Weights of a small GPT-style language model, trained from scratch on English Wikipedia.
Size: 8 heads of 64 (1 for keys and values), MLP 2048 GELU, vocabulary 8192.
Architecture: LayerNorm before each block, rotary positions, no biases in attention or MLP, attention and MLP in parallel.
Training: a variant of Adam for these matrices, 6100 steps.
MLP neurons of a small language model. Each row is named by its layer, matrix (up: input weights) and neuron, and shows model dimensions 202-329. Each number is 128 + 32 x the weight over its row's rms, rounded and kept within 0 to 255.
A block is one neuron, or neurons of one layer that tend to fire together. After each block is what it responds to, as a language model described it from the Wikipedia text at the highest values.

L8.up1142 [147 124 151 177 148 104 119 131 106 148 120 114  72  70 148 135 160  88  91 109 118  69 167 177 151 164 142  96  94 164 124 165 170 113 143 131 137 128  47  80 178 115 127  63 169 135 126 163  92  96 166 143 151 137  58 166 134 153 160  97 137 120 137 135 157  65 105 109 189 190 132  98  77 146 109 100 170 155 139 117 156 137 135 165 147 118 136 112 158 152 133 128 154  84  96 109  98 130 105 118 136  95 101 172 176  73  78 146  79 144  80 173 109 122 106 109 188 141  91  99 110 102 167 132 159 109 123 133]
Responds to: Person role/title nouns. Nouns or word endings naming a person's role, job or title, often completed mid-word, as in engineer, dancer, member, president, developer, warrior.

L2.up483 [ 84  94 118 118 151 185 142 148 192  85 234 118 113 113 107 113 138 133 215 169 150 134 179 133 136 125 120 138 104  98 107 180 155 112  82  86 132 156  99  68 140 182 146 112 149 116 122 111 182  50 132 125  88 118 110 149 122 184 134 180 174  55 151 169  97 129 108 123 122  89  80 157 112 102 120 125 105 166 131 155 141 103 170 130 101 124 192 177 146 172 155 129 146 113  99 118 133 161 162 124 156 138 151 114 105 128 121 124 133 148 115 105 120 176 145 106 196 142 174  95  99 172 136  84 156  99 129 109]
L2.up859 [111  64 166  88 114 104 151 130 122 118 130 111 130 115 118 153 159 135 143 130 116  95 175  88  82 165 110 112 156 135 164 154 207  87 118  75 172  96  96 146 178 149 127 124 171  80 113  98 128 134 149 122 150 157 120 140  88 185 131 131 159 147 159 164 159  94 105 154 180 202  80 135 137 168 142 147  96 136 164 150 132  88 115 132 189 121 170 172 112 181 175 148 105 119 106 117 142 143 108 122 140  93 135 165 129 132 108 104  94 120 102  86 180  84  69 101 187 128 116 110 152 212 151 103 122 142  82 123]
L2.up1793 [ 86 146 118 113 123 160 115  79 142 108 120 157 121 127 104 127 184 114  95 124 175 100 138 109 173 106 109 138 134 140 191 105 171 130 138 132 189 130 120 168 146 102 147  88 168 171 121 105 119 102 124  99 153 158 148 124 138 184 128 163 150 189 177 108  92 164 119 157 205 150 108 117 154 221 175 163 118 134 103 123 101  97 246  84 138 115 118 163 159 179 130 137 137 124  92  90 118 141  79 127 104 108 115  87  66  89  63  86  90 145 132  85 162  94 147 148 148 123 124 136 123 179 163  76 161 141 173 145]
L2.up2040 [140 192 118 109  97  99 120 140 172 149  97 106  95 123  63 155 136 124  60 177 125  97 174 105 149  83  78 168 115  48  90 143 159 150 106 177 107  88 124 100 139 126  88  97 121  91 135 114 127 108 119  87 140 138  67 140 105 145 184 111 115 139 145 156 160 122  61 108 150 133 151 131 113  98 126  87 114 135 140 132 158  92 117 120 160  92 120 104  81 156  98 176 117 137  97  65 147  88 132 139 166 124 147  91  65  37  78  74 125 149 120 107 138  66 116  88 159 106  93  43 114 166 145 170 133 165  82 147]
Responds to: Birth years and name slots. First digit of the year after "(born" in biography leads (born 1987), "of" before a proper name (daughter of, son of, town of), and first word of section headings (==Early life).

L4.up139 [146 157 120 154 103 134 120 120  99 106 101 131 159 139 107 105 123 171 154 184 101 105 175 169 180 147 163  68 141 161 117 173 120 173 124  81 120 103  97 108  70 158  87 109 114 133 115  95 169 142 118 166 118 169 123 124 183 145 153 138 101  99 116 125  93  98 145 141 183  96  84  85 111 151  82 123 186 115  86 152 134 154 130 189 141 114 159 115 160 135  79  96  74 127  57 131 161 151 108 110 134 120 130 144 131 114 136 151 140  88 137 184 113 135 143 140 120 180 167 112  94 115 153 157 113 168 104 116]
L4.up178 [140 147 156 157 153 173 159  59 129 150  75  92 155 151  66 100 131 163 144 115 169 133 171 125 103 111 102 109 123 177 158  76 104 101 121 133  90 112 112 172 129 132 152 103 139 174  54 114  77 148 112 172 131 164  76  90 150 205 151 166 155  91 160 147 155 133 160  90 143 208 118 117 123  91 112  97 136 132 137 157  82 131 130 161  93 124 129 127 149  96 143 140 123 123 114 128 157 136 162 144 190  92  99  87 155 124 125  73  90 115 116 178  65 181 127  93  61 151 102 156 110 145 153 138 123 149 116  84]
L4.up332 [155 109 142 109 150 137 150 103  80 158 100 135  99 155 101  72 158 195 118  83  72  72 134 156 138 159 136 135 151  76 100 146 142 125 122 130 172 176 117 112 178  92 163 154 143 135 127 134 108 152 106 151 121 186 159 143 161  92 182 144 108  82 159 160 107  85 124 151 131 147  86  88 134 123  81  52 197 110 116 139 112 146 164 109 150 109 189 123 160 113  97 165 143  75 102  51 173 122 119 144 119  98 147 163  95  71  70 171 180 149  83 118  85 143 146 137  73  90 139 171 126 166 145 204 184 143  72 141]
L4.up411 [153 114 131 111 118  95 128 147  79 155 146 106 128 159 148 109 109 162 170 166 169 102 170 157 123 124 115 126  74 189 197 149 164 147 117 102 136 101 195 145 169  90  76 100  88 137  96 135 174 154  64 199 177 144 121 100 113  85 132 138 109 149 143 153 105 141 124 107 128 163 153  99 109  95  49 100 157 102 102 159 131 123 163 127  84  81 120 163 162 119 145 118 125 118 140 178  89 130 121 108 112  93 137 173 117  81 127 113 143 109 125 198  89 143 100 146  73 203 118 121  85 126 188 135 134  92  97  96]
L4.up499 [108 142 138 153 101  71 159 132 174 160 106 121  74 131 134 142 155  54 132 168  92 166 169  99 122 146 118 111  99 136 121 128  73 148 193 157 115  97 136 113 141 157 121 105  69 154 174 164 100  86 123 121  25 152  93 139  85 154 165 155 172 113 147 171  97  85 142 137  99 162 131 120 135 143 145 119 147 148 146 152 168 142 155  86 151 115 101  87 179  49  98 144 166 112  81 131 109 188 123 111 159 153 107 149 133  67 157 104 119 135  86 150 115  99 120 162 155 187 135 140 107 107 118 166 182  97 139 107]
L4.up604 [138 189 119 132 132 146 163 111  71 116 128 168  97 177  46  78 104 143 144 117  98  84 138 181  92 202 163 172  76 179 116 154 145 105  85  84 150 134 111  91 128 128  98 108 185  56 150 157 162 120  99 218  90 156 138 117 121 150 119 119 127 110 146 141 106 131 117 169 104 110 121 121 165  81 119 165  93 127 162 190 168 155 127  71 131 142  96  94  86 115 101 159 103 127 140 103 168  88 121  88 171 114  99 184 150  44 110  95  66 127 149 146 126 143 120 156 171 142 137 157 142 153 121 153 141  86 141 142]
L4.up712 [109 156 153 130 160 121 105  83 124 136 144 126 115 110 153 127 147 117 113 111 112 117  99 172 202 122 143 154  99 163 157  99 120 149 191 137 117 145 147 157 137 141 111 150 140 165 126  95 137 122 111 129  82 108  89 160  98 142 154 160 146 125 121 144 100 136 138 151 178 123  74  86 160 107  92 152 139 112 127 138 225 132 194  89  86 154 121 194 160 125 127  99 135 123 154 111 147 132 167 104  76 114 108  99 108 108 159  91 101 117  90 123 145 104 129 115 120 125 130 139 126 128 146 116  99 137 144 154]
L4.up812 [128 150 156 137 104 122 171 127 146  95 118 113 136 102 103 111 136  87 173 148  75  91 158  65 156 136 151  92  63 173 126 177 126 148 160 226 147 122 120 158 117 122  62 133  74 194 108 164 110 150  39 170  98 107 154 157 123  95 131 162 194 147 180 104 136 115  67 102 103 131 158 107 122 114  19 145 144 112 127 135 103 101 138 105  96  55 147 107 132  95  91 115 122 141 132 108 120 102 114 123 133 151  93 200  81 117 170 112 113 116 136  99  87 201 144 107  91 157 178 134 125 116 153 115 137  78 156 206]
L4.up828 [144 121 147 147 107 132 165 131 124  88 152 137 132 142  97 180 156 155 151 165 159  83 168 107  94 178 143 172  95 170  98 147 100 121 116 135  96 134  64  52 116 125  76 164 103  86  78 118 129 168  88 171  99 114 117 138 129 112 123 170 143  59 143 198  94 121 143  95 121 133 121 111 122 141 142 100 135 102 101 134 154 110 139  78 118 116 146 152 128 127 133  97  99  52 143 117 178 104 133 163 167 143 150 202  99  67 173 226 200 126 103 111 120 110 142  93 117 151 164 130  67 123 154 147 148 171  61 121]
L4.up893 [187 129 163 119  63 144 104 125 154 121 183 141 148 195  37 128 177 143  59 155  93 103 106 102 212 153 137 146  92 148 185 201 140 110 128 115 101 144 130  70  83 150 139 126  99 140 125  96 134  91 149 121  96 124 114 142 131 181 149 153 157  64 123 170 114 120 184 125 130  86 166  56 140 101 138 104 114 119 175  94 182 157 153 103 107  80 152 153 139 171  39 161 155 156 121  74 143 113  82  45 130 167 113 129 136 159 132 137  95 145 166 143 135 112 128 141 168 129 167 110 135  80 109 169 124 143  85 144]
L4.up915 [104 134 158 102 106 174 165 122  99  72 147 186 138 170 141 183 130  89 116  81 114  57 113 181 112  66 175 131  83 185 154 108 148  72 136 162 149 103 103 127 144 150 115 134 120 102 140 168 178  83  95 160 109 173 130 158  88 148 149 115 169 154 124  93 110 132 129 113 153 180  47 124 192 145 149 173 110 116 101 114 182 155 195  67 140 132  79 135 174 157 196 128 133 123  93 106 195 126  89  80 111  64 104 189 145  15 105 189 111 163 109  90 174 125 144 132 106 163 155 162  67  96 129  92 146 123 116 136]
L4.up1230 [121 135 143 172 128 168  87 168 140 116  81  89 127 148 112 160 113 156 176 134 149  73 143 119 241 104  88 143 149 144 144 204 128 151 119 133 164 163 132 218 127 123 120 119 108 117 127 120  78  74 184 160 120 181 139 191 145 145 131 130 157  70 129 137  40  93 134 180 113 106  79 157 109  99 128 142 158 158 170 148 137 165 190 113 115 154 198 144 215 129 139 136 132 110 157 132 156 118 126 105 125 114  98 111  59  66 154  64 105 109 111 116 143  79 121 134 164 127 142 120 126 107 116 133 176 136 110 171]
L4.up1265 [151 140 166 157 143  83 137 169 136 140  14 103 133 159 146 142 116 123 191 146  47 121 183 131 144 130 157 169  68 163 115 180 120 121  86 150  96 117  94  78 136 144  70  80  93 105 163  67 154 135 116 209 140 170  74 156  97 170 168 147  91 119 115 149  94 126 197  84  88 132  70  76 144 102  64 172 174 117 110  87 152 133 189 109 142 173 114 129 173  97 156 168  88  78 140 109 148 142 132 107 114  69 140 140 143  97  80 147 161  55 156 138 165 103  95 141 171 106 128 127 120 151 132 120 125 100  85 102]
L4.up1369 [129 115 156 114  88 127  95 167 153 131 118 121 116  82 193 132 115 114 108 136  91  99 108  93  66 107 124 147  80 136 150 111 120 126 137 160  81 128 142 123 195 144 174 156 165  71 111 107  94  64 132 150 114 163 105 181  97 173 131 102 103  95 127 164 127 143 101 123 188 194 130 132 144 179 164 131 160  96  86 118 160 177 193 116 171 148 122 170 171 127 150 205 153 115  97 144 138 106 145 169  90  93 152 166 125  88  65 164 137 129 111 101 123 147 123 161 123 167 127 146 177 138 103 109 152  89  96 106]
L4.up1518 [167 127 150 157 161 152 122 161 112 117 138 121 101 134 141 116 162 159 137 121 140 110 132 164  96 219 120 125  36 148 153 159 154  88 124 133  89 129 102  84 152 164  59 115 106 121  90 110 151 201 121 174 116 149 113 141 106 150 121  95 164 145  80 195 116 132 173 159 123 138 102 150 120 163 100  89 144 164  79 172 121 186 211 105 130 152 142 136 155 154  84  75 154  83 150 118  64 119 125 129 156  99 134 171 123  95 127 150  99 103  68 143 124 130 128 112 108 201 124  99  69 133  96 184 149 136 129 124]
L4.up1837 [ 75 107 100 151 160 129 151 106 151  89  91 126 109 113 192  83 133 104 155 102 126 125 108  97 122 152  98  97 130 125  48 123 144 141  90 137 194 133 117 192 138 151 136  45  94 131  96  90 150 131  76 127 163 120 151 183 144 154 115 129 137 133 126 158 161  90 122 163 178 139 108  93 155 123  61 143 132 120  91 107 142 165 167 113 126  96  92 154 179  90 153 144 204 133 153 162 142 120 121 119  87 106  99 141 106  66 140  83  84 158  91 115 135 110 129 102 103 121 139 115 160 132 159 188 117 103  48 136]
Responds to: The preposition "in". The word or word-prefix "in", often opening a phrase after a comma or period, as in "in this case", "In addition", "inscribed"; occasionally year digits.

L4.up357 [189 127 191 159  82 183 189 173  76 116 156 219 140 102 121 113 169 103 132 183 108 146 141 119 120 158 127  95 111 139 119 152 192 167 156 123  86 170  96 115 193 125 115 152 129 125 125 130 197 123  81  93 127 112 148 121 179 138 120  68  98 112 122 106 122 190 161  84 104 191 133 130 136 184 161 170  98 132 114 183 113  92 135 125 172 180  99 149 158 100 199 190 119 164 129 126 119  88 135 123 128 142 135 122 189 118 128 102 165 146 147 136  91 115 203 149 108 186 160 112 127 153 158  96 129 110 136 170]
L4.up520 [142 144 154 101  71 162  87 118 152 116 107 131 122 142 137 174 149 109 153 190 135 152 145  67 145 133  96 116  99  95 134 167  82 139 129 115 170 104 160  94 165 146 184 123 202 135 122  84 150 108 125 163 131 139 107 187 105 111 127 151 158  75 135 144 176 116 120  85 116 197 117 128 138 190 131 141 117 155 144 176 135 175 158 147 190 130 144 103 142 106 119 156  94 185 105  93 131 164  75  89  59 127 118 171  69 114 114  93 121 151 134  78 140 127 143 143 138 107  87 166  72  96 152 101 121 108 128 126]
L4.up526 [116 117 206 132 153 203 114 148 113 140 137 132 116 156  93  77 142 119 116  95 132  73 101  96  77 184 125 121 166 117 105  72 155 130  92 103 158 179  66 144 141 133 177 136 121 135  87  93  97 140  88 123 115 137 150  96 118 103 135 173  91  91 119  77 108 151 156 152 134 192 144 112 122 151 148 142 128 139 161 125 121 155 129 145 133  88 121 189 114 135 109 146 135 111 125 177 157 138 131  89 133  97 160 158 115 119  79 121 158 210  95 119  86 145 135 162  82 152 171 129 123 147 121 130 134 120 135 142]
L4.up594 [101 151 124 115 127 160 131 180 109 112 120 147 161 185 115 139 140 103  95 189  90 109 139  94 144 124 147 126 104 103 204  95 114  94 149 132 120 144 100 118 163 134 177 127 122 135 157 111 108  98 130 153 109 170 110 111 130 112  50 120 143 100 120 122 147  45 196 130 104 108  92 117 155 148 123 141  68 130 120 136 185 127 190  80 158 146  77 171 157 161 171 106 113 138  80 101 142 141 105 147  92  88 124 140 131  99  76  54 120 113  98  70 160  83 149 126 125 130 144 152 164 136 120 161 162 173 123 124]
L4.up670 [ 72  78 101  99  94 132 175 107 115  91 199 112 117 114 136 141 167 163 138  88 183 140 134 101 153 118 148 147 103 112 126 151 132 106 112 128 115 114  85 102 106 163 125  92 159 125 143  75 169 146 118 115 108 175 130 111 139 124 166 157 148 115 170 128 145  87 130 131 169 169 140 113 163 167 133  97 166 101 155  64 165 106 147 125 114 140 118 140 101 135  75  68 117 122  77  67  61 109 158  59  74 117 102 102  81 122 117  96 169 100 103 129  86  92 165 165 165 152 100 106  57 116 125 164 123 177 110 165]
L4.up699 [127 120  89 154 116 171 134 129 139  89 151 164 151 193 119  87 157 143 131 120  95 175 151  95 132 101 134 164  79 155 148  77 149 112 128 130 145 130 101 162 172 161 116 135 156 143  99 128 123 115  73  60 124 105 110 152 109 105 136 150 197  97 145 157 132 174 119 176 142 147 194 108 149 175 182 134 119 152 155 149 156 166 136 157 136 126  66 162 151 157  83 177 103  51 115 140 117 131  87 121  86 152 139 125 213  83 128 123  99 186 188 158  64  73 123  98 172  95 146 146 115 132 163 146 152  87  96 125]
L4.up1029 [ 73  86 143 165 167 109  84 186  90 134 136 143 141 170 180 121 161 156 147 129 160  90 138  71 135 134  71  31  77 109 102 113 118 171 144  72 105 119  71 152 204 160 137  86 133 137 108 144 135 156 141  83 161  93 137 155 139 145 132 157 137 163 118 131 133 111 184 170 148 140 100 129 110 169  81 154 163 143 154 170 153 127 145 163 139 135 164 126 133 175 156 104  92  46  55 126 155 137 152  90 197 150 112 115 134  96 164 144 127 151 178 115  87 110 158 157 136 116 174 120  50 153 132 139 175 150 181 166]
L4.up1350 [199 114 176 125 166 187 155 174 128 130 111 137 117 221 118 119 213  88 128 110 130 102 122 134 188 126 104 128  86  75 104 119 172 117 122  90 153 128 114  80 178 112 132 130 183 126 113  70 176 118 158 103  91  74 143 170 106 125  67 190 121 138 132 149 138 100 155 153 192 144  95 184 115 133 127 119 139 165 151 160 137 156 113 121 126 125  90 127 115 147 107 195 122  95 138 103 151 118 142 101 148 123  88 162 117 135 175  99 111 115 135 157  54 142 134 153 169  86 140 156 100 149 197 102 108 161 181  89]
L4.up1380 [173 156 110 127 128 164 126 157  97  87 109 150 150 196 117 147 165 112 111 124 133 166 164  55 126  96 101 137 111 117  79 104 112 114 133 162 111 121 121 131 119 132 126  60 172 105 128 129 146 158  93 132 168 135 125 118 134 115 122 155 225 109 148 117 156 155 191 164 134 165  81 140 103 149 103 132 120 141 140 151 139 171  74 112 140 145  68 132 107 106 117 160 155  71 102 134 188  87 114  65  66  81 128 114 167 121 121  75 122 140 166 179  69  91  87 151 117 155 154 139  56 183 190  93 133 135  93 164]
L4.up1445 [151  66 104 132 131 182 191 119 132  95 150 128 130 151 131 180 120 109 174 128 103 127 130  97 156 127 118 159 127 137 179 108 107 143 156 113 119 146  98 178 115 130 102 136 104 152 105 155  93 156  97 112  93 146 109 120  85 145 140 131 148  70 109 119 129  61 101  94  90 155 138 105 185 157 149 132 112 166  94 183 101 123 146 132 113 107 126 173 156 112 144 129 134 109 122  78 130 106 156 104 126 104 111 129 107  90 167 128 115 162 133 124 162  82  90 146 160 129 157  90  51 158 129 207 134  98 164 121]
L4.up1499 [109  94  83 141 108 140 142 137 148 141 155 120 112 136 167 154 114 186 189  98  74  70 114  90 167 119 144 111 115 173 125  89 110 162 180 121  95 162 100  60 109 148 162 115 168 136 135 168  88 141 109 113 169 102 136 145 105 156 118 136  77 108 137 156 113 109 117 153 131 173  82 135 184 181 114 152  87 110 160 142 137  42  99  50  91 108  96 122 105 113 153 131 153 121 173  86 120 163  65 138  47 140 142 122 126  67 108 120 113  93 196 203 121  81 132  97 151 121 121 115 124 136 159 184 116 160  76 174]
L4.up1698 [115 105 189 119 151 205 109 172  72 120 125 156 100 130 123 153  87 166 141 135 128 118  93 109 101 135 179  93 122 129 172  89 105 159 105 134  61  72 140  62 163 169 124 100 211 113 135 124 157 176 120 138  87 135 108 124  72 135 140  81 143 114 118 127  94 153 157 129 133 161 153 118 143 142 144 157  74 166 147 151 141  80 103  99  78 155 155 103 111 188 140 189  77 128 138 112 135 146 156 174  60  45 131 123 199 120 107  63 111 121 187 167  99 166 107 127 144 169 128 138 137 153 134 123 155 149 132 121]
L4.up1755 [114  50 147 147 141 203 170 131 145  75 173 135  90 105  82 154  96  51 126  85  78 140 205 119 174 133 108 165  94 151 180  99 126 182 154  96  74 146 116 121 159 169 115 127 122 147 148 111 114 139 129 140  98  71 141 176 134 155 161  91 114  96  99 128 170 117 132 165 114 171 139 119 152 137 150 164  66 129 121 127 105 110 188 164  84  91 121 132 174 170 118 162 121 128  45 133 122  85 147 110 111 125 128 155 115 106 102 161 115 131 184 141 102 101  94 123 181 144 143 113 119 145 111 168 154 187 128 129]
L4.up1860 [166  95 102 169 150 184 139 132 134  76 138 179 132 132  97 149 138 127 134 112 177  88 173  74 101 144 113 109  70 144 151 139 171 212  98  37 110  84  72 106 114 185 132 148 150 166 120 144 167 111 115 179 121 144 163  70 117 118 130 133 150 120 120 145  68 112 138 177 176 168 176 151 180 182 105 155 140 157 186 179 126 163 118 172 111 136 133  98 105 170  94 144 148  67 106 135 120 100 188  87 118 157 127 135 172 145 165 142 139 149 168 103  40 183 143 142 143 104 133 126  85 127 125 154 158  96  98 143]
L4.up1889 [165 112  76 185 109 137 158 115 138 116  98 124 121 157  98  94 105 123 150 136  86 150 165 152 168 120 110 118  95 133  92 134 120 144 172 175 131 107 126 116 104 155 116 130 153 180  71 110 111 138 154 121 110 120 150 140 148 113 183 133 127  51  86 136 125 131 140 155 138 152 139 181 139 110 137 139 147 147 141 201 168 122 110 161 176 136 161 128 124 111 110  75 121 108  81 155 117 160 119 106 137  91 165 162 116  83 125 144 172 116 131 118 177 150 169  98 111 125 151 112 143 221 141 124 162 109 123 109]
L4.up1938 [108 112 139 130 142 199  87  83 138 177 109 155 104 148 127  87 146 154 134  92 133 105 245  88 147 126 121 147 129 150 167  42 175 134 130 119 174 114  86 167 181 168 106 119 166 208 128 151 141 177  66 127  56 156  94 191 127 120 161 135 190  98 100 147 112  92 163 129  81 162 179 127 157 159 159 152 135 141 175 137 129 141 133 138 117 160 159 153 149 154  60 142  91  92 103 106  60 113 123 116 113 101 100 183 162  91 100 116 155 170 191 171  48  78 160 136 149 190 184 164 142  91 187 107 180 126 124 148]
Responds to: Wikipedia descriptor-phrase tokens. Tokens partway through stock encyclopedic phrases: the comma in "Dorado, Puerto Rico" or "Pasadena, Maryland", "player" and "professional" in "American former professional football player", and a year's last digit in "is a 2016 Australian".

L8.up1012 [145 165 153 125 174 191 145 150 143  88  86 169 105 156 135 134 163 116 174 164  91 141 117 136  75 174 110 117  97 151 113 150 160 149 162 183  87  60  88 155 133 156 136  60  99 165 140 138 157 153 139 106  78 128 110  68 143 121 147 120 173 170 112 122 156 145 180 123 137 113  72  99  97 114 102 108 136 148  89 160  99 131 174 150 138 100 154 109 115 150 146 151  95  84 159 113 148 140 146 147 104 148 130 113 133  59 133 119 129  93 156 147 162 163  83 152 119 165  86 152  75 158 125 106 130  89 105 101]
Responds to: Word-initial "in". Fires on "in" as a preposition or sentence-opening "In" (In 1947, in Ayodhya), and as the in- prefix (inciting, incoherent); more weakly on final digits of years/coordinates.

L2.up339 [207 114 127 117  72 163 127 194 108  89 133 137 173 154 146 170 140  71 118 124 148 136 164  71  91 135 142  98 152 159  79 126 120 139 164 110 100 128 147  69 163 164 104 154 150 173 112 182 171 105  64 192 138 133 176 107 141 138 141 105 125  68 161 156  92 136 112  71 108 161 145 113  97 106 135 114 100 117 100 119  98 176 131  98 134 167 116 117 163  95 163 107  79 144 121  97 138 105  95 152 210  72 114 153 120 100 156 145 167  83 142  96 111 172 111 117 131 172 138 150 154 132 131 129 141  83 119 168]
L2.up392 [154 121  95 138  77 136 114 116  75 151 128 124 114 138 110 122 143 141 110  97 128  30 135 128 113 139 103 190 125 192 147  97 132 138  59 120 170 181 115 116  98 174  47 146 176 164 148 100 147 125 155 162 138 132 177 187 167  31 145 151 116 124 125 128 109 173 115 135  87 107 153 168 113  91  92 123 134 133 112 134 107 150 150 172  52  96 165 129  82 184 162 149  95 140 120 126 157 102 130 132  74  95 140 164 124 142 105 118 145  88 127 126 131 181 143 140 157 184 165 130 127 129 170 119 128 120  95  64]
L2.up647 [132 134 130 139 112 161 216 138 143 173 120 105 164 105 164 132  92 118 111 100 140 143 140 134  70 179 123 128 118 186 157 170 177 128  87 133  99 132  89  77  71 114 149 131 113 132  72 118 189 125  83 124 108 151  88 142 140 212 129 175 121 109  95 169 131  84 101 181 118 142 146 154 147 122  89 144 146 178 164 167 125 139 117 179 133  94  96 141 138 128 112 110  95 160 141 123 192  54 118 116 140 107  76 159  91 156 130 112 126 158 155 210  85 192 158 102 157 192 206  88 112 136 114 173 154 134  26 129]
L2.up819 [129 108  97 105 136 160 147 210 152 107 133 131 219 130 100  77 174 146 158  75  94 187 145  90  41 161 131 124  69 196  86 178 151 102 135 127 169  73 120 156 158  76  42 146 130 143  84 117 179  94  88 109 110 163 127 127 114 118 171 114 145  89 115 148  89 105 130 117 117 149 135 100 167 130 133 122 163 157  73 145 116 106 140 116 163  99 104 177 170 150  80 131 137 131 148 141 161 111 136 160 167 110  85 183 159 154 168 151 102 143 141 144 112 127 107 134  96  94 173 125 107 106  94 166 154 123 109 178]
Responds to: Sentence-initial "In". The word In opening a sentence or paragraph, usually before a year or time phrase ("In 2002,", "In February 2008"); weaker on word-initial In- (Inspector, Int) and scattered word pieces.